Weights of a small GPT-style language model, trained from scratch on English Wikipedia.
Size: 6 heads of 32, MLP 768 tanh GELU, 8.4M parameters.
Architecture: LayerNorm before each block, capped logits.
Training: 239M tokens, 7303 steps.
MLP neurons of a small language model. Each row is named by its layer, matrix (up: input weights) and neuron, and shows model dimensions 32-159. Each number is 128 + 24 x the weight over its row's rms, rounded and kept within 0 to 255. Numbers have three digits each.
After each neuron's rows, "fires after" lists the tokens most often just before its 100 highest values on Wikipedia text that the model never trained on.

L6.up760:132125137141139133075094144168159162110092133136070084138141121123128147160097125090139154159101125151130133108131112118159127114136120164138166110100112099148173137092114151108087149111119113105142158093135129090150123059127117137146142102120172146122135155111108146124171091066116150160128133143134115146105132145132157132175088174158131104106156106132127153145120118141113138129118
fires after: " C", " U", " F", "oc", " f", " st"

L5.up597:104107141115189134153124154108107135155108151092128112082141127123082128136119097104120134142134123101163153108139134135087161120092160103120107099096166155148150145079093093163105148151164130116129127109159116109101141126149106122137110116144076147118117110162155137131166106134137101135098122135126090132121162113086099105125142158110111161135169128151121156126090146091123140153144
fires after: " Ch", "A", "D", "O", "I", "C"

L10.up65:113096147162117110163096136132166090126137120160121097133158127148140140116112153115118145142063156133120152128119109112067104100138136147099111147096124136136128163154143189099142109103123155116090160147143117174105160121101164097067151118088157120130125153130123111104142136141107114158078134163101148145157118119158122119166133119122138112111175100134136130158131118127091151131123
fires after: " ", "-", " (", "===", " =\n\n", "ball"

L7.up608:101159139096115147081128170167118122118112112112162196159124083141105154123123135159149138149121136154128139178119111141073093116119125108131155113123132138117135116134140141137085105093155120157138137089101128102120107151141123136130134131180126176115123076106130110145144113168117109168127110113172139107135149106113103130109106142108137135135121126115132119150145095100109127118096
fires after: " M", "ist", " Ch", " H", " m"

L6.up195:164128184181192118139126111136161160110119141105161105113086096085098144127118107073144162107148145117154101176147115135138154171111109127117110122115108114172103103103111153145163122132128133120146096150117097134088125155160157172102103152114129088125147139126070149086114123127090173114104123105120125142159133152151124132116164122119153131185096103103127103112140146127121133143128
fires after: " S", " s", " M", "S", "s", " V"

L5.up48:144097126143087132161140144140132139099127127147135129148111123116112097138118136131122149135133160140152116123146123123133191091133085117085090117139115138139146155162098139172114122138146146094087116175067167127119127111153105156140135070088129110155138088097135093063156102090159139125128092071177110133106140094121165131126148105129134159137125135149123088188123095134118093120146
fires after: "op", " f", "f", "c", " p", "p"

L8.up373:149072119177163108102098105099178117127119170117091098093106118114086114141124148123135148081109178119108153135150129169126124128156106122116083062153103104138119139143128170138142131092127093087126107158108102109115142113129181131127137119094155117112125156155094121121154146155133105158154089159128146105165128150155105143126141170109120113126157137146129141155113128126107112123128
fires after: " (", "C", "-", " ", " \"", " Con"

L12.up596:144153140109173129134129111127048131121165134120142174134148098135117126126136156144117118130111130122129099123098170115170136074085150191145117080098133146127165126110097114131175166113100120132146111158172207108109099102140159115139150169129141148141137118087137113070119145079112134132162129132113140120116153128130097093080171100110153147131133098132152132169126152115124101117122
fires after: " V", " Q", " M", " to", " T"

L7.up62:115116156097142130118154153147098112129142114152102100122120126149087134123119172159084126126106095138121142142118130143118118113117127156148168144112136107207133146155144150110110124123104134103131116108116097133172123114112118143136096151171101107156141128170122150100129129164134091155125121143164189094149127136127116168131187156124110142104172105102122137133124140112099138128135
fires after: " l", "id", "ur", " L", " m", "ill"

L10.up350:142105128091128125101156116097123091114162119101103169157098126130146090121146115089114099156144119116125133175138150151111125131146099079167131110152134117115140137146118142086178145144160134148150135108139127135126083117155140135136129144127152112143088141129132104129136101090109093138126078153134109116159105159123141130120120141105143105150121145152082132152117091135126112125133
fires after: " M", " R", " J", " m", "r"

L6.up686:118108145145138119159096098168147134109170107110142115131086141156106148151109119097074122110125113162114129113111083130122165124131161130127154109093130130102084144132206150175131102125190155154146103165107131114120121103121140123122159116113135103126113095096183114110111148092148102148095129091157111121093117150131126125128128124140137145124108106155108108146128138118092133141130
fires after: " comp", "p", " comm", "oc", "f", "m"

L13.up611:126131066102114092101147156120131112162130142163157169135143064155134130142158120158153179122111147096186129138174121127144099124121081123125108112161145115125149100126139127089111151158155155155115162152088152130122112111093106155154151128148128140125154081139083128152110182163092120137118145115128102136100101093130111130105144130152134128115153124147179117116137155123106126123111
fires after: "at", "olog", " sc", "it", "y", "ac"

L7.up113:076125129160160144142123118135145105107146125112131114144097109162084116127121129137122115131091140141133093181153141151136166135127094168132144128112119087104099116157132098142101126112071106130155125101182130124147112118128167176148120116133135120158122119137126098120194144098106157133136109186153122146093141136134122144136138130093136112166144085111097171142156135089110121116136
fires after: " w", " n", " f", " y", "e"

L10.up41:135141155088161152104150136115101097119126155121186125149115134119170140084162122121123174148086153089074144136126118138097147145138139144144130151116113107182198115124107098141087103129151108124141165130096137139142160114080157179106145111094102132144128101147137115137104121058137148139125128094141130112104124150166094136113136144167112104157130150149125134139124115142138113118122
fires after: " M", " B", " S", " s", " in", "tern"

L7.up353:150109141151143168149055107168098139122107121096143094093121167103109168165150172126116123174112119130127107075108143133119138119146095142141141116098154140146090155085165161145082124113140124115145118133142092069119145077074145129126126163112127120157095159110117109064133107099134149137111136104148155127127127133114130136178128120112127146109108103132112125093136110089159109129117
fires after: " F", "-", " al", " Al", " ar", " f"

L10.up545:131136182130184138140129132143099122111135131163142148158100127136141167092146124132130124147121136112102116134098161133121140123149135112112173121120099090128137134129118159152100158129138134146145139155162099120100157105145183144045105111125120147108147103141072170108109096111059126128112123168114147100085125146138157131168145126144141111160149117127120112108102112121144095141143
fires after: " A", " M", "A", " s", "In", " In"

L12.up338:142125078104158166101152084131104096107126121129123162095129127131115136116173086130111118155113155190123135168149172140143138148092114138090135146124099091121154071105120124151137111137131081102123098156170144160113118137125140129144172167158132132102146087095079156135136127113154135123158118111141113208119116152125144149160126142126134146120149104111150091129135115139144099108138
fires after: " ex", "em", "ol", "is", " al", " Mar"

L13.up704:114120162090159166114076117111175109156195117144116125153143073130070110147093148162135111115158163129155099136179109156139117083121113146123119120091151118084150148136118117155101144129099160140154160176116122130111138126098148139099131064110146161137153134130136141094108113073185118096139122129159096106100088142137129138131117083153113109153147155126124103166118131152109127151138
fires after: " ", " (", "ver", "3"

L5.up445:148126111135145097123064125149094120142147101098113053152132178191057158091132133116129128145074137130110147125135093159127135143116134140134148150141117101097154105122143088143138165092166082148108122132141110057125108138121087120134154115133157152117142099112120092164162133118128135116091119151102126155098170102128150119137175119179151115120135141122137093145076124130147109142154
fires after: " ", "20", "19", "is", "ampions"

L10.up126:109142102130081113136106127099113143141111170117158131136107107115146142141144121175099128134062153101116169174136105133129143146130059159128125123144143128173132127098136112131148166164143113122071121110114117143154068100105126134104073117115138121114103117168077129142116155103085165155094124148129130120142131128138136124105156163086130092141138118142165139148107127135105152144145
fires after: "ad", "ac", "ed", "in", "enn", "at"

L7.up21:114126150179103117128138120158076120117181099131082073132129125138128135136121125121129162112123157125112117178088115126112143118146123101097119115140129122137155134134129131134153155128130174143122116105116132081207138105135133168097118099149161076099133141153108133124126111133118086117126169137134111119121135130179122123106121130165152161173108157163113116106125118093125144115115
fires after: " R", " re", "v", "R", " Re"

L6.up52:154162167090149134136113107128125163127153119137125097139144085154127160129099111192111100095179178158134131147184153104138149131135148117145133133128151130115133126151133127117160122146148160098150089107112119134165104101133150140164139128184128110122109108143078124107114063130175117114152179155185142142135094124137132093106098124181136143106115144133103118121167112100149143111142
fires after: " res", " Re", " cons", " re", "\n\n", " E"

L7.up311:115143120156115093122082121089129157113095145144079138091111136138124058100110149149123129161139109121141110108163159150145118092153136181108167080115147124134123134148137115125123108137159135126176127166132145091120064106124121164118192173140168117120135157158104132116106127116154116121144138149148148145129109115137129124147149122120150125133095145101127160137149101149085132152085
fires after: " C", " P", " c", " U", " A", "ot"

L5.up668:117129117121148119130112138154194126108138157091141134124114119134188147144126115146118154137097104131089142110120101134136170129171138114105129110135112123135116104103147105131100173132084153109138079179125114159123106139156118130176092119155186146125110173120131124092126101128134104144128148126092109182133110124154171125142100133105092136140109135137142097178115135160130131161153
fires after: "ow", " the", " f", "A", " F", " A"

L8.up435:118146086154130143088129110136178140094122118109122143101152116091132141114102121129145111181145153113183115117128149103193140073135163092137136134141178093091131104131083125149119145141179125135117173109136144148134143109135171114136087110119117133146145120131119172121088117173121125114133134119155139104116111129122093129077101100159154125150118106154089129090130160121153125171115
fires after: "s", " s", " K", "st", " B", "t"

L8.up288:126168107168131128146090097139151118178116172122129129169092145172092120145154151109122099101107088102121131139123119125125164094123147167117134131104159130157057090147134093181098130148089187112124125122136187121159142133131170167093114106139109121134111121136112109134146156129155099140128128135124116137158126126129137136137121150131129158151149169133094145132102134133123105098098
fires after: "ow", "e", "ot", " n", "p", "f"

L7.up715:135120158095145124093118138151157124121159084119106154119107203132120130094132100134115086124133090132142082143105134134140100101138186136121151136136166166122106132136098098130126101141156152119116117123116145133090137166145186119127160135183139139106146170106112090122107109139123132139154150122117149108141133126120118123157116157140144180106090123116100139135176133127146114125127
fires after: "u", "i", "a", "el", "ond", "om"

L12.up637:135146121205122125125114185075176148195096073108177157126151130142115114113141140119125117147095120140127159096140126096114127123151151145100133144131094151073155125115137169121136157142157115143127166129109119140123177102101116115153131077088086139178168174127160117148088140152118125109069129139131135099141146119113117145097111141122106115139154128132147108175135099123155117121129
fires after: " h", " per", "ir", " sc", " ret", "ubl"

L3.up254:136166158165108118138116124089146112142124139140126135107119111143107115119141130137129125076082129100139180088137106120152108111106112132104166136123116118170135127108096137106121124101157131117118156148074110167113165194114190113094147152162151110133115141113154169153117130131142143129137100160119125139156113125098099186143126157138135136136070118107126155130134114164102117113116
fires after: " ret", " T", " R", " ch", " L", "b"

L7.up630:146102067112144109089142144135161153129103163109116094117095102170142114150144134124124117134105115108172168131138123123125169112144109085076082117125180156156146115119131150117148113142135167119156144137105098113152131121142094160127105140144135111090133154161129087124123103080105120113125125139114110122135124148087122094149149137104150099171151184139106109176129156156122148156113
fires after: " c", " sc", "C", " C", "ro", "od"

L8.up43:144100154150124132135103107155144110104125096184142118081139129139129087091164132181133082126160142099129160088081117141120129144154096116152194131136133159163147152108113045131164110144134118122150074122104123113159111129108113128116123168155106091165143119148154137129120100121117136148147138120171128092113116102136134152147122151103116107125134163096179097107120125118146135153114
fires after: "ot", " Count", "ber", "ount", "an", "un"

L7.up338:160124137128087135111095123171171147144113162096150120121110110117094080151082101141138142165127130120086099122132104148132123187140127110081091150120126144123099157121131134135117157114135136109165105134126143111146154138123130140130127130115112134170109158126131133154135107195166160141162106103148094085117077111147184137109116163152121164135129116105121097138159143130133139146071
fires after: " C", " Gr", " Ar", " ar", " Or", " Ch"

L12.up140:109120145118140151111151112140128117124156101151107144090155107143128129152157150113121128127127152120166125129133136174148135122101117101108127109104169113123134169128083110157107154135124121103139160165108142142119155082093144108126145103112160153108092184137114133117156102119152079141118077108121125110113124151108131069153166110093078123149145113109124131127147132146140117096143
fires after: " ", "3", " T", "5", " ("

L10.up188:143109110182115177115120090111113115149135112151109122115127114126138155122136159087137068121138115147160099152147138141128164147139118127097105136110133090118081166152131102156144111142162056108117117140123164125110147078136152110086150135101105158153073105097127139105139147111116167127123156123172116142164089108154141122129099144106119103117113129164127106111162128130163163130078
fires after: " f", " o", " F", " O", " an"

L8.up593:123101098134154116122119092110116118124113162099138123110095136120119138114182111156150148141114119115145111120133099129187154131127096123126142118120153111134158111105149164089170208162132145091114127146141152108092084114138125121101148145102104107119121097141098127116127132120121103100096092131135110116082103142118112134128144117092149140145120138134165160163139117164122136136110
fires after: " g", "at", " c", " t", " sc", "r"

L12.up499:101159133125116115101103136140159086141180100185108121141118148087080140133156163144115146083156136110123110102145125116126186116129126140138149124132159084163070101071130108098120169155163101138114125135083103102107103154092151122128134087085146143139113133207135109117106141117142112068132122108159117123123134165099142121136089119098155124155123163081180117138124134154155090143124
fires after: " ", " of", "3", "ong", "al"

L7.up108:132122108123143121090150113103142134161123133169138140070147111124152114077123135133120140180121146133149155116176085110062106146125111158124186118128083136140140139149101077154141111179137136128120113083083114113127105149156159098127134112107187140142141117142141153104123100116103109153113187136178179138114117112128129120128110150129082075112124096098127110123128149144151113133171
fires after: " M", " G", "ol", " H", "er", "-"

L13.up735:105130136141125122077158145153163132137127133157134106118114152141104132130116167152112149190113125120125191119143127112129144183159137109141138135131090110136156163152098117099135076175135123163181099110127072129131146084108141093170089113118123135129128125143115118091095104113135068102149092137145163114147102122103129116139105136101121125088135100102121143133128137131123160136132
fires after: " l", "ch", "er", " H", " L"

L6.up691:111122142138188105129143120108168104118120077084131123122136127154080109110136167111121129128170116120159138106145125121150174100105163138120187126108181142115137127101132121179115146182157131175111129133106132137105132146110121105133098124134115135131092175104124124154125153132114110126111094121138093124138124141090068127117091116125137127141151144150109117161109139151158119144154
fires after: " ", ".", "iv", "$", "end"

L8.up316:117102158124166142082145113096118071122088175150127091147155099157148089150169166164127143149125124144102102146155142150179146099127117118140132151127139155152139136152130160100156144109131122121090130183125146128139137129089141143141118096122119137145101146120126095124142165102148189126140146118150109102153126103122121124114120114130118135123182129070114124106129153124128136116102
fires after: " y", " g", " th", " Y", " f", " pl"

L10.up536:115133154158103140137154135155096090113131124155094129135108086111082125076121121088088054119115162138118129137160166123088131112169139123150111120075093135106137176098136156120091137094125120090138121133107145141154121145106095131109157146142091140170128139133109121082169091157151135170126162147122141140178085112171141167096124141098166140148157114116108114130130119134123170162101
fires after: " f", "al", "o", " F", "th", "il"

L10.up347:099145129148108117132167140126110134151128125112095105151106115102176179146135121114143152141126142099137118126119123106136184127107122157143122131106160147100089084122112154098165176082099119120107119139152171106118116103129169126126136119142122166165115128156104117149101113135110118146115134137121102152116113125121084121153073122145145091119100102142141156127106129160138135104100
fires after: "et", "at", "T", "it"

L14.up66:145073118146109145127142133179076139143118141185134148102101131130153129171173133153130138105101103153108135102151143101128138095185145109132123140117142125128097141129092108131129096119111103131145188157128175121139141092115141169110144121143149153120128130146138120082096154144147103140146156110163154160122135143117119135190100084099123156087083102148116132112140185141104131141116
fires after: " F", " f", "3", "4", "2", "re"

L6.up343:129103108137158102093116125136125131126089145097142103151120141157105083163174101137155126138082139151117122110150056127133160118151108095105118107113113114127152100129141176134156185139081118101165098166136153106106133119099104088156144106104105142123104146154147154126124119106162128141129160135109102101121139100143129129138136149106098133121156148130133185131110177111148117140105
fires after: " Gr", " h", " C", " le", " l", " T"

L8.up67:135091146150091122132136146126138124127176134105094127077067116140132113117106125131131158120092133145129093141134144136114156151131120115119125136160103130124142173168113134110162087151156120113155075118090109109112119141140148130164135104118125093148145099144135125149108135079162081134116131158176103130118109135140134089121106128111122124083150166179137119122114163122122182133104
fires after: " st", " sc", " St", " R", " res", " Sc"

L12.up647:155132164138143148113095102100110120114152082156146118135101147151160084091085130147132145114116119154124125149168110114086165107138113117137138094124139152149215135117125158148170090120096172115154110134138103142116113135153154116127102122157144138084159126159121171155088110168129138116104159098118124128089125135141129121150082142117102115138138134168136145074118120155149134164168
fires after: " as", " and", " l", " s", "l", " L"

L8.up638:138159125143124122114151133144173091113138130081117113128094119110127137121161135132135082129123133109104118163150162158131122152144122110138110095130106108136134137123134139150162107123135109123174140138091115163103135105126129150142095179115137139111124124123169140127117096098083102179132124131131149115117151146126120146141123150159161134148105109099080089129133087149138131156091
fires after: " M", " K", " m", "a", "M", "an"

L7.up59:124132121120120148154131107169122146120132158119149068150154117143141096109141110126148107110163123117143147133104130137087119125071136112114138118068109141113144110114160065099147166095096120153140113130146163117127159157122125148097101154079112132171144109110139143091131119138081149106110174098123111134152109141096153092160132089095105125156116130189109104136155079092102142131119
fires after: " l", " le", " L", " O", " c"

L7.up86:133100150084140147136108123150135126151194122123159121104117134121125116137141152156124143146106090160079079100115109126136130144135115108089075137129159147169170158134129132121139108165149108158125133097125168131137097097152162120152125114135162076113099138160105150116120114164137114162145088107136063099134103103142146109114115161167123127135121176162078096135136110142132148106129
fires after: " R", " St", " K", " P", "R"

L6.up219:133134176116119141158145129125121164115111079158154139196145137166138133116127139080126138145147138109091119145135102140163110089093071175150123130102086110093130147116135125099124126119102123115153101123129105143134148149125127114112155143173112126101155140120100116099134144106101101137143136105118148129150114119174121126112177112159166118123112116122162077149141095106135090103108
fires after: " V", " K", " M", " S", "w", "z"

L15.up286:127103150160141164105124196141125094146136098116146142177106116135105152125143104140123118091113116150120122115170151142102089098133105125119109112102095115159145157079170141093126161095120119101171123121120163119118131095144136140139115094139149143133153139141108125111122116156118155157150141131158125127172117152126105115128109149146134147169138125124152137145150142083130125186107
fires after: " M", "al", " m", " Sp", "um", " J"

L10.up761:147114144119085112127126137147111115077108149181095097111134085114122120107134112123084163183120154161144168129134093122123126146134132102148091135155110159115096106157201145107174137121137142131094134099106125114137124103162106177137118098110146108173141097123109104140135111110141126124079129121157104079117128165153097152106129144103128105145067092108139143132107174123156157148153
fires after: " re", "l", " r", "v", "ss"

L12.up254:097128164118127124118148111117114114106123125110138111129097128119138160101162085142111104131061156137142122141129147140113173162111121153118126093119125131150102147133145167134123122139138115118099173146099180165148115165124119131122123108133081111171169128147130171151161144075108110140141217132144151150142160122154143158112139131121123124152171123119142125112121119123119140142119
fires after: "il", "m", "ol", "al", "av", "in"

L12.up393:144123110112098131115111126108144150096145150104092147162107111057120132116144137125108170134135122095156114122128095182158150092101121176117127148151157113121129094175091155141126128099153111138104133083109129147099110107148123077145126087164139146190101113151149113116080122139111102129109128099120082147137109138098083107126098105148118144159129137139136145142151137168155134133123
fires after: "ab", "st", " st", "est", "et", "t"

L8.up752:084106141127169129108118146107107112133095109089139200138102117148103135109137105140131085130144153134167147202120120108116134140121083109134110125157147101157119097143129109130136104097135095118118145155101148160110138149171122141125170147177143105085141071113080135125164109131112136169136131128131127198159152128122113113120124114136160145111130091115154141141142135126130117151084
fires after: "H", " m", " M", " H", " c"

L8.up6:128127142144149120141164107122119118135145132088158119155114108116104156111125164129112097165166141137097116151107093139119122107117150177156137184111143109116089133115108142092143123148167117156158120156138085133131142071133168088117152134129155107143144117083114120164112132079091134117113162098088106118106150100119132132119141113166175150129160110118138154164123135126150076134111
fires after: "eb", " M", " V", " v", "op"

L8.up682:141107178089145120100113113107174088127124101090111134114141143131092145150115157103108135107111148146127133111167140141117146094095130127119197089129132126060140128104100108176081140148150145158123124134129107110122121123111075093109129111120151129135121183156158155110119084101121145119136136095103113132152134142135126116127143121124160120114147140123098130159138120204123127095132
fires after: " ", ".", "4", "3"

L10.up342:160129122170108147094087102148084153108107118146108108108139153102154145103161114159138133142134117129091148087143120144082121163120109159135126122133112125116125114123102147183073094130175147113160140144122115096068124147123135150132132115121110159137159104127163147070113135155115126122095150102121141112097116094138124137147139147112136104126129152174128097155151148093139136156128
fires after: " con", "ro", " Mar", "an", " V", " to"

L12.up666:052148122117138143112187107150137095075138164131097137141173105153162118100143145150077132099126131123138134152168101103114078133134143133134106097134137071086158135089135102169147139095148094138176100134099101166142141143152111129137125125132163114142159111126163154134103119131149100145152132178104132156131137105143112167116113121109153094168132107152102150105102104114121105143120
fires after: " to", "x", "if", "s", "m", " is"

L13.up263:100118104175164074150153159141141154141074132121170113124117088161153131130123144173115127178082119125138124152081093098117105117121148145128148153137090137121122078107149130102134132163079126088142115130117138115114116137125146078147087099122163151123106145126134093159103155178128136123145120110136135183120086125108123123168150129142155128120131128120111143105127117171162131122201
fires after: " |", " The", " the"

L3.up110:128143137068146135158122120158130145146088106110131124098110166146141090124175141128131124149103149128111149113161113141134117158152113124142181089081122085116116139119134120108122106104113088164143143169156111105135104124165109112120153153132131100094117131148127118098129103113114089161159130130158099086121153119168160095130112101126167142114126130086139166173107098097123137136150
fires after: " cl", " Cl", " C", " c", "outh", " ex"

L12.up672:124121121152155142140179139129111124120141063160139109138105089142130143170156093164090132125088137107160065092159099113158097128122122136125149118146184136123138110132115125155170151110129120092149126106127119168155109108149100142092092091151172160159111141111133139140127144155098115115163049141151132143123102148131135117149132120088126125200095121152140124127146166111110127161166
fires after: "el", "-", "er", "ch", "l", "s"

L15.up390:134149098164165128103110101119176101126123126136113122171136147129147127126153168120088128137138144161132161158109134112141105085120147169115114108086083124148123122134111090128126146097113152079145139175123141114090153086110156143119116149131146128149089097127094111131082137125133142142159107149135084095191115130152123110166148122078153117097170170117130152149115122139128111129127
fires after: " ", " N", " P", " |", " R", " ("

L12.up536:125120114101113108119128125105121150149157139121144124141130118103149118108141108149098167130087133158116103098140128149167125136137130110141137094149108145094141073137078184106159108102183147115106165114139110144152131145145105111129112157156102188130135121101164127130117142160118146098109123151152131147110108111102090167097085116094157142118090170155113104091140145093119140170119
fires after: "20", "8", "s", "A", "ar", "er"

L6.up492:150137163108121129134097156118131117133108128113135142102090086163160118134115084151156114110112110143172122209102130136103132127134129130122094101108117144134090136128131169141129125103135141117132138135107120125036131149100133162141167166124113090150126096135142145172100141101143103156121126119098159150162146145159144134095131122178128123158138139126157154152166136154148133146106
fires after: " pro", " Pro", "um", "il", "al", "i"

L14.up324:171118153146111132139097100097172065176154119110127140154166121119146113158118142099088130133107133149150125119116131179151145068132181101088135112117131147064097143153138136125109132167154114138136108113103114135109129121113119136153139129126115086133075132134148198136080111110146160130138096114137149113140146156143172113126118128157162123112131125098158129151146103146126157143096
fires after: "ord", "m", "ing", "ist", "p", "us"

L13.up124:130101088122094140108119102156112138123132157104138118138120118168121164119148110107126120089128079124119081106137117156142160108107139107133143120126135126129112079121094158126151146144170144122138101117163153116171041117144182105128117143153083110158126102074140140140101089182124151143129110159154111148100143127152110141104116159103126101131151106122127099139138113135154077126116
fires after: " de", " ex", " re", "us", " o", " be"

L10.up602:094134067126106171140150073149100101102120136128107112133164113121124106108143153111109107100105148136120139094144131152170128080140134122135116092118131093134131109118115070113132143108145177134138149165207192172124103174128157127112129109116131107131154118138155127080148115123122130127163126107107111131123118152106150163125114149125125117184147123127160102146097135122169076101154
fires after: " ex", "st", "x", "m", "v", " for"

L13.up229:110132122152102096151138109116190162150108160137109139131140101135111160132133164119093086100117153138139134121137078104132115125119130119123147133124131152125114127140173122153143117122119170136147164139120127140115156157086169101131086115132099119117094091138133163136129137128111075154067146084092077103140094148106108099122101149128153115140163134129153114142102095105095134126141
fires after: "f", "og", "p", "e", "m", "t"

L8.up611:140131138130116120100128118119138133112145165102140104133110126107184120099115129102105174149142161113169120125085121128184103110123128100129174146143173142108144146153062128128156157081140138162139113098134172188136105151127100097128139099151121156096110155146078108132097108119127171138118141096114143106131140151131132149118112107119142089126135148165109088146129160144135127154157
fires after: " st", " res", "t", " R", "-", "ind"

L3.up667:150120143104179131087095117102135153163121102112123102151140107160115154134108121095108129148102154146151086126134116173125118147121117132081122114124109122135164156122136117129123117122139140134094146094171127084119145130146137114112088088134144144082135063135119159119192137086099124135129166098118150122100148088144121148146137132174140164139122159201138093124097095107155132112126
fires after: " ", "20", " (", "vel"

L13.up606:142126097127094183085106097143118123144160138126104153133137146114135123104124123114132127093097133128084091111136112113093118105149136134144133118126131141098190132123126141086130155055143163135100161142128163110097116130117152132174129108101115126131150123154139076100130100135113132184130133135122109135149143163084131142113141124129094194181121147149139124121115147120199106147113
fires after: " ab", " b", " j", " m", "at", " J"

L6.up448:143112131102160111169141099116145151127134129087124102105129143123123137120142101132139121139148122108148156158086118154138158124095188144135146112129118146158130089078112141071092169151173148115132105135144157101110146102102137102133104178127110152104132125114094085123129129131123110147138168101142109094115126146116121116151119132099089114123161145175103145136108153097139125120145
fires after: "A", "C", "O", "S", "N", "R"

L6.up262:150131111122132123140133122159120118071132140130149118127148095151082114120113122142183163156135135161151159109131105137114145122122117105125136093088170113139191138133156161133147125122144115154129085142074079108129119106149128172134107128040123130144104114153104091097143126090123144156158170113132113127126098130092114123121166110097142070144147128162102125148135118115082153119141
fires after: " c", "C", " D", " /", " l"

L13.up631:100107114128173120115115106110097101186139114158100174115108094135122163130081117125114166138109105086132085116132142137160151133130098162116125144133182152144088102108142180130178141146138125147098107170131140111132112092148149125101127132114118147127112124132102119097105119082116123125092144124125167121136157107130072126126109117146142105125106151170143131111082164127125123177113
fires after: "at", "et", "D", "s", "ing"

L8.up487:166106110078163096143100117110154100126122147135109100151084094145173161156107131099118130116150139153134108124116114153090116111110096128105119109117179104128120098159106103133131116146117158133149150172141145158141131152135148127120096117106153139149089137136116136126122131175135114131140141136115127143153133144130083187125121136082158151121130153097154153131126144101079180131160
fires after: " c", " are", " (", "v", " g"

L13.up456:125145183126140128161156109108114108120133139125114150132154101145159142121169109133128127098134137158154162107130142127074134105125153117112140122115100148087156153155124128121126103108141122152111128103109165140115112124031110136135147119125106104128146122133110171116078101141133130121096133102141154132134149159105101129093103108100119124105111093114146106141149103144129077148113
fires after: "m", " m", "em", " comm", " v", "p"

L10.up128:182110159118100110133152165165103142099180137111125124116102156132102132166105113134145106157090126137136143132123140099117119123133141103188152117157149122114128110194191129091132134094137103155167087098150137141113114082117113090101111112129153093145136098138126123092139107083127094111090142105132135143114137170123137165077117124142171151143114136136129089133101136115158161088154
fires after: " re", "v", "gr", " reg", "pr", "f"

L7.up439:150118117133168153148120078144154117114119102149105091100092132140127115114128132140145107137165138144156115143147173134136122135130123136082151120133145149138095157137150106138112111137131117118159132153056123110136097144128147170124109086135143079138098114108135112078115115109105196149090126135110151132141109137186134156098134111142132103098119120105095100121129131110141132129124
fires after: " E", " F", " Com", " O", " A"

L12.up163:146098098123134112142097146135084151113143097118084116164161115173111177121127138115125150115129116137142159155153140144136098077163102129127090181145138078122137148169104113108090124103143111107145142154118146127123122140116128154132124137139101187138099144147101133148118150120118170159132120126137144140113105143127118165145146124142158150101090056112128165099159161175141095115132
fires after: " f", " A", "r", " F", " act", " "